{
  "n_layer": 9,
  "d_model": 256,
  "n_head": 4,
  "n_kv_head": 1,
  "head_dim": 64,
  "d_mlp": 1024,
  "vocab_size": 8192,
  "activation": "swiglu",
  "norm": "rmsnorm",
  "norm_place": "pre",
  "norm_eps": 1e-06,
  "positions": "rope",
  "rope_base": 10000.0,
  "rope_fraction": 1.0,
  "qk_norm": false,
  "attn_scale": 0.125,
  "bias": "none",
  "tie_embeddings": false,
  "parallel_block": false,
  "init": "trunc",
  "init_std_qkv": 0.0289,
  "init_std_o": 0.0,
  "init_std_up": 0.0289,
  "init_std_down": 0.0,
  "optimizer": "muon",
  "lr": 0.0101,
  "lr_mult_o": 4.0,
  "lr_mult_down": 3.0,
  "beta1": 0.93,
  "lr_head": 0.00567,
  "warmup_steps": 200,
  "schedule": "cos",
  "final_lr_fraction": 0.1,
  "batch_tokens": 32768,
  "seq_len": 1024,
  "doc_mask": true,
  "z_loss": 0.0001,
  "train_tokens": 273200000,
  "steps": 8338,
  "dataset": "wikipedia_en"
}
MLP neurons of a small language model. Each row is named by its layer, matrix (down: output weights) and neuron, and shows model dimensions 128-255. Each number is 500 + 25 x the weight over its row's rms, rounded and kept within 0 to 999. Numbers have three digits each. A neuron's up and down rows have the sign that makes its largest values positive.
A block is one neuron, or neurons of one layer that tend to fire together. After each block is what it responds to, as a language model described it from the Wikipedia text at the highest values.

L6.down852:495488483509512509535515483507526485509497501466520532460497478499483501490528527515476479529523545507518508505501505492492489489517473526496532541513528460468501511495507433500520480480505483482479505477466460492486533507518494477483509519460544499504439461468502543506503501503505546495504518525436513489497515512499515496538530486505477539489470532506512486565531522495500496464507
Responds to: Sentence-ending periods, semicolons, line breaks and clause-joining "and"/"while" that close a statement, especially right before a paragraph break, as in "split decision." or "Rx-only;".

L5.down33:494502558504477531503452499493530472478489469469509461489503509481487503465486463494531481497463540484504461488474513478516489480495520500514529546476499481481496510504481509494514509502494481510485483463504504538539454531480445473484519449484455517522483485508501553507512485541501461498489488496500467521502558499502483510501490469517448497500441515498518469503513464492538509484521
L5.down107:524512494497490499497529474491500538467530450503527482512474506517508500507522515457521489495494518474504479458468516509502508477448489509495523509514473538503535485494505495525507511504524480486483506513555513508493467530501495582545499533455489502525546487448478434526482497504524503478486509554549518496485493518523503499487516504500517475457521482494494471518532480548519476477513
L5.down158:523486467495478471535500500508516519519517514504529491490541507444496507518476454557515479506536478528487538492471458482515457452482514504533456515501505497476504492503505497486521507497503496523465461477512514515495476503470484473494540531452510511536491482478482468521521497528452479510507510478493531447525488510528524488498492537538569510525458513519448457506557520453532533461511
L5.down225:456489480497494489510459462503523548463476507466486471481519492507515518492481495518506469496472500478451511500502503453520504514484509474510472515511510497472542517486512505546517495469533508453469540435485497474493518503502539509510489490547483507529520503538521497508498541509525522516539513511512486483449450483508510478521501500533477451461484497503495475495425483532493541509498
L5.down314:527521511457474467517497543526508518512511560512524484505512542496481469518476476534516503506468482464476487470503507478498485454468524510514511483480529478514501478512539494500492528456529491520502520514515513506495486522514540475476502496478503551550540463516550531469490463530506498503522539479546479499549524464502533508497501535516482495550475478496467490511476493507483504484521
L5.down324:474465509470517477499517511507520529509478491485513474463522480479514542505485506512520495462434517508500515473463510495497512496468519517475485529515553515518500487496559494529511506477488491542491495460499477518469539475504520529485516505514499443480458557480517518473481515513514513515464554525474509508546475490490569436515497487507476477487483515479455516531498503518472509536498
L5.down354:499477536484512528517550530473493504470470507494493491470491449535498463498497480489490504494453502441479543512471544476462504504579494499504479518485500499502521494519542510484541526530462533521493515472453499495460502505484483506511519505522503457441530485529528517522470529502537481514509491508506510499506516498526502484490513475480500494515484481522502468513495431500448494470479
L5.down455:506453495483523457479489545447471476501481493529540499471513504497494523494549485549516530509537468540537535494486567488495533480479496516500505493503482548512531438510510504489526531484511540459466526466476472523530523536496505492482460511465449523488469477511468478537521490520469508525496505507502512529505486529521512487516504513500511470519515483469481536503500526568508525512517
L5.down459:543464506514442545477504491492481523531540478451496473493545490492461514524478502553487433494489490484508544495494444516529515515502522512491494538536555501511506499493522488485489505508511475493506499500487534512482479508508464551492519527479509524533529546534456482487518512534482488493510493520490478530511517512508558472532484497469502452498508471516509486492541537508478481480508
L5.down514:528510498500472520521432493490531500499430476504499505470518510511477507478544502492486523491504521496526481496505507511504524534475458496483547535520537509504501490507455479499536482497514497516489478500504478482492434505493498500499519493498506514480481505485478508502516501525452509480518488498470488486499481528517474492518502516496525518479492495495514493535495520485485487450490
L5.down599:430529508527488508521529493480455498499492475478503531512503492525502482468483449510530535533486526525474543491466453502498539530498505491486447509507502494473499525493500524495499518489461491502479476517542486488450488475530529485465507509553472521523510502525488508440503533500487446496491528529506497494527488458527465506501537532524495508510479507455499504465521535479482518513533
L5.down628:465513513517460515507518488448523487490486536525517517476509529491491430492492489527482480482481557525502478510447493493472500483514566486473502447420553491469510452508532491508483503493503501447505506521498507515469512519557523499487537477515458477502500468518489516502515494520511513486504491527526497462497511485535482499467521515495489494464478487530482490528506491519514462469533
L5.down723:520502517440472501479529553490547503538459517549497520472484514423485506493484465543472528495471472525499459498508475468507497539515488532492466530483501492519498476528491512531485520530540476494528513518441501509453543554531487462509498505484513515489472512492511511511533470587500520491518509469503492529476504511536491496523516495524486513473475486492506482511498488482482481519505
L5.down729:540517483503528513488459500483521473506505450517511473521465485503480491443500518492549531543549494480529525514501489529543502528476483506513521470524482499500471503500502489509471490478520503511467523533494473538507478508454496504508461513511470471519525521523480450523521501481513543478544519535546563467524513501497502473527519505476531501516522487474527500537511514515487524513504
L5.down823:510473464531438513509501514532518510509542529478498443468506515486495527506490514511502504482494536499444484507483528497538511490484522475462526490511496476523514488471507519497489483502478512506511506508484482517486512509524525478437467517502447466497484546471545530507512507497508497479524492510520478480518472510509458525519557511554500496478454544473498519517538524498508530517510
L5.down971:483515480507514500487527510523476483514514556462472557462548447495460495520513552511542492520498512498515513526496493530505513573510475471470517515469488507464484503514510513529501494480458502464502483507468489499523522503473486508476485491469479521508539496484479499506492480550499508464496525507537494471484510555491503494505492449473510480467524487508492530523550527494513512542505
Responds to: Closing equals signs ending Wikipedia section headings, e.g. ==Release==, ===Home media===, ==Geography==, just before the line break.

L6.down140:462521468497481444464509500475499494556534511535534566491498474513529466502491495521537503515469491525461531509475500456461488510497517468480521488526524486536495487463526530488477482506481503504504546484502463463535485486531480517445548535533506525493581511451497491485471537492517502468526493511518509485472493477470539486539516489498513461540491486516473486476541490516503542497474
Responds to: Closing equals-sign markers (==, ===, ====) that end Wikipedia section headings like Early life or Semi-finals; also table pipes and some name words.

L4.down359:487555510521468475491506474514452483518520536510531479494484469546491484500535479534549501497486525520540487501477496489548449492482493524507470535491475467484492497505482493502477466482443508482509478499474527503527518449507482514519465494470505527488496512468531502494505541540462514516476529549498484537484476489485447517503527509486535515501502491484488532483490532504510533527470
L4.down469:473540476482496455501487488476516563504527485504533458504508513497483457482491505507512521507510524500498482480504500500478502503485487530491470477496523513499534520506507544481491516469443485505512512534485485521506475479480512547470530472523518499534479511466512499463545468505483533531473534504467467484447469495479499463483472495510515514486486514497451527520535489550526510482483
L4.down478:531488495501506506501495541499516510522489510480531467523493513509440490489474547509496498477514522468500500497519501494521519443529483474511470509457494502504519516533489500491494480493503514503476465491510456481478535535477530515526407525523451491506483484531526515485491531482465502533491525497478452465496454463450453520476535500501472513488470522498474518541507533500567496493481
L4.down898:502465483495466486531488472494516475526478550487489503475519502458473473453487492509559483508471531476495565530445503448507491529507532484517512484525500441486529498517494465503532466423469459490460450503468498457471477526509482498525513483487513550500536463503490517483521494531515483537505529519499514521488477491512522511549488493560549515500477529527501462558517478478495542492506
Responds to: Closing == or === markers ending Wikipedia section headings such as ==History==, ==Release==, ===Consonants===; weakly, word-final pieces like "or" in governor.

L5.down68:493485474478506485484521499507514482528525486507548514492484528509522472510512489505478499536517547515515499477509436492508523497462516483498493461540515498505489484470498497471487467505493524489469468482503493456530540511506543522455472521478495504509473497471476524497495482504535542557499490515496505525505490509506497474483479480512494542522485470468524514531531521477525536517530
L5.down75:471486482515503524494509546493517504512465494516495496518537559479484468497502496488518491484477479510479508477505501494500446514475514497532465442523496448507517463487474561441521528484470514471491505470508534490488506510537479506488467529517494507503474507505462505482511496490530533512537484500460525484476499508522475527478531503506507505477497482524516482521518533481448450492502
L5.down105:489464461477435504491455488469492477501500508487498456530497506524462507509492524476534521545512502522478492439514477474509548453540491485487479442491472508474489471544496503485512522538499492525442511542456504510487529504503522477555469456490529481508477491490495491489538497478504486536534511532494498527518505516489512487513466482490478550484530486476483508470497495536527475500458
L5.down187:464530500486500492499511500505539516538528471480494489479507504467494502509523480521498500462457508519514498542502516526461488468461537506555513491470510446527477504497498539513530492457493519513524496508512506539500525514504498526526484527470507497490473510489471547545474459520475468544462494515512477452443486488465490474491525505525509509459475517466456552478492540530467496455540
L5.down309:499479469497508483540479496489493484482507538465509485479519539469477508520496421526474495481517528549494509476523494503460508478457511488532518491504515502494497455527485482500529526507477500510479493526513535458496493461557504476502463502538469519492466486516501490451500487496499541524483484438490471507488486534492494491497495503510481459504501512492464517481472493519534477498524
L5.down321:496519541532498506442484480456440510493477495494534515483493509494511516442497481543498495499496517515485505486503477527533502502523537470512536461476536514493482524490494480510477496514497495497479484464495495503521495487504470505474520501538519494547490522469546474484497516513525516498522494443482455503495519457456501516462545469493507465480489504455446482510510527509463524511503
L5.down456:530527490482484517520467516464494478484511427474504532501475512520519529486537492545507505512481504492481519500494485495489453490474472498462516483501495488474464496503518489486492497471500495480534454479502494451490453539557526525481493536472521494468517483450455483487517491536486509492490468523503505507492481511484514488479535534512547515524495502491511510508514474510536497499521
L5.down560:488526518502470465494545503488496505503471517531488475516517505518527541535472505488507486503509519510519529515522501466535463498556516481548550500506467518435495558520530487470527529496491488465487512515503473450471486479472524516461494482502479497511578479529489486508481517517511512485493516528497467479478498505432472485478494466508501505457499470486460459485473497509482516479456
L5.down657:467480507521524485531530469568504486528512500529499509478490525518533501525506493509511470540510514515505475495529510541519490516506500491468487525443521473501489488491496471542477511513497469546447502530514513469490469510494519482522504483470482528497520435495473518492499515516516513540477474489472486502501498500512524472489494492486477556496513572522535531473538486519473525483477
L5.down658:519525522511508501495477497532468523528500485486508460485528504531525506507543496491492450484534476514541478505494489518536512501518479504489521494522509527504469503496530506515523489486521467506470501512485457531487532530529527476488465511487477494476463522485522517489541497459536482525525456493475492508499511491546506434529493470540521478449521513514468524487499447480496483530503
L5.down687:525494510514480463471510497490505517500502503504531509493472474489458513451485518521509540531487472518507519505516510488451494447529488505506495466519506507522504516486469466527488529499478519468486504503542426475511471482511501448491469506527473491499499500452508517485495505472480488491478518491474472465493458525496554433512489483486538514494501503484552452492500518475511517513476
L5.down732:486501489481518515477524535473486491506502522511512483476516488478549487508552520543497504485468521518480541490497491485471468516546510546485529472517495515507470501510523462540484472482519478488442510506518461468522480490457504489530504459555490521523493546491438491510520472486477490513496461483518492504540500475562476478491495534500513507509514540522516498490512546514521469510539
L5.down769:509495507516537506511471515475467517456458517497465475513489498458501482486514561535491481532498494515521514528484516511505526504511505481534525464513524484494504456457488524564482532456507505526479530523475486574496512491499489486506493503497508512463487502504514498523476488509523486523530471476477516485519489537511487491531490537505484493509493479509550534497472499504496540511472
L5.down805:499500504502522526492499522487502496452457535460504499487485564473516488516511517514465488530522505489516514509546503513496505510513492554488495479485508510488476569551488473457474500474497454504493506534534525545507514541512454495504504554536507488481533499503500526498535496544483489528496500534496513477513471471506483536523529528489506512510512503519512570475498514482566522439469
L5.down890:506546526502525467460559512530508483500497523491504491527482522500486517544486496487498491501505511477477506515558520521490507491484478517475506498500555471461486507498453479494495547509506506499508504539483470487489511496561511501510458476481474478466521480489505553468531480510509488440503501436483462509524506528528501517506494498515516490483485487549522498498503524512487498514512
L5.down937:507534511516500505498500535473507481558545480470517502496485542466495489477486465558546496517528492502492500482496505521468478495508495515543476575515493515478502496475509496489507551487490514537524500476513537512514477471476509542510431512464481486540519471474504553486509514506507477482491476495470504461495513541467533488461505493468538532474512509535471496511499506447500498470502
Responds to: Function words and word-start fragments in boilerplate Wikipedia text: census phrasing (of which, age, were), infobox/table cells (|, Num, Re), and rec- words.

L4.down40:524497523544465517511483518496465472477478502481525510455505524459480512495513532485445496503515488499476499453473540469518538549488501517549462553490515478516499456532488487486483486468522530498497481538508528542498493487512485469504486468498561500524511493544477503481512481532520501483501488523534506516520463513502458484461546504480456462498476516527503477510484511545503550473533
L4.down370:440516496451500517497469482506479486495494518482496510487501519446490486530509532491496476488490537482489449505526469513490479483535472470539521462525506482464470500537507503443503455516473504515492481474429494467491497491464519466511530509525541519531487499464472507531498497520513530502508449519555442490465528506492467513503525467523508523499470543506493444507456535499516498474495
L4.down480:505484442509512496505499494540448504494488471516515492534497490504481537490487502534430502485482488532481539491478460494496482533483529496479501495511477508515518503487526502480508472480490456494497467478487545525477502496492532528491538522464510503570515501487496455500522462536528510501498482557484493521482494511506481468489501546536484491528490471547490518458553544484524534515493
L4.down797:493540533521462478487506485516496543494487524461472498489470535456476547544418492537465510518526491495492482545498492479504482521495529442482503513513464483508502511542475474503500493508531534498519523495511509517497426494477491511476464459538507499520529511519542528499492531477515541496488512471489477484504477480491488516517480544562477506509459498487515503526504480468529519494488
Responds to: Mainly "of" or a noun right after a percentage in census-style statistics ("25.9% of", "of residents", "for every 100"), plus mid-word pieces such as b in doubt and al in proclerical.

L6.down891:499559518512507542495525489505475533548497468494459499462488482458511484504525501520521519463493484533475467490501460460487457470577558498513504475445453489519487543521489490484532464499502442537514519495477515540471556503502531506499488520504465541502474502521535538497532530448537516510514506472511539553532510476493493508491529505538445505502491510482503483531513479490509529509513
Responds to: Tokens partway through stock template phrases, such as census text (for every, of any race), infobox fields (ECHA, INSEE), and table rows.

L4.down423:548503542528465499487477550502523477566509491558480499528498483478487535503513492497490509502530461513509445454452466561542503494489489504512509508501495508486488423481473479490486507545511486506504474490516520498494495465507507489523475529491489489512518497450506500488504457522549555483485515490521512526519522471537536493483495508464495509464543480486521516474492505500484484504526
L4.down499:532502487521472419496514483499509496479547516448523497539477506504480454499534464517493493491502488510523507547473502482525506496532500487487545529497453452486493503499517483485536536504502513479496480484528524525535476535501521494461513488515530488502545514484489547463512497518501436525499493508520502432480480491493511512501540524526494489515491516535505536514467527518509491503496
L4.down696:514497515539494517524465494571524463490576505502495439455491498523495485508482504511480477551528511509551507494456500458484508472522463502515522503535468521535567493455506487466475526468469490493477480507529493532502455469489503477480527511508483509498498514522492472519500496500508453504514482508542492472534541555480468504555496497490528524507513493468498486522469541533483512486532
L4.down991:531457467465481467505506495541493471458521544500519499531467522421485508522513519502503493528488500502505507487484485461506493524492497534482445473502495458474462509499467484494487498511523502506479535495507505514507479489538461486508519482525522480486463488490502491484508494465523520511551499539504496489483475502483472529500557555522482490503518495520509559493487512495527518510490
Responds to: Periods, chiefly sentence-final ones just before a paragraph break, plus abbreviation and decimal dots (e.g., initials like A.I., 2.94); occasionally mid-word fragments like ic, ul.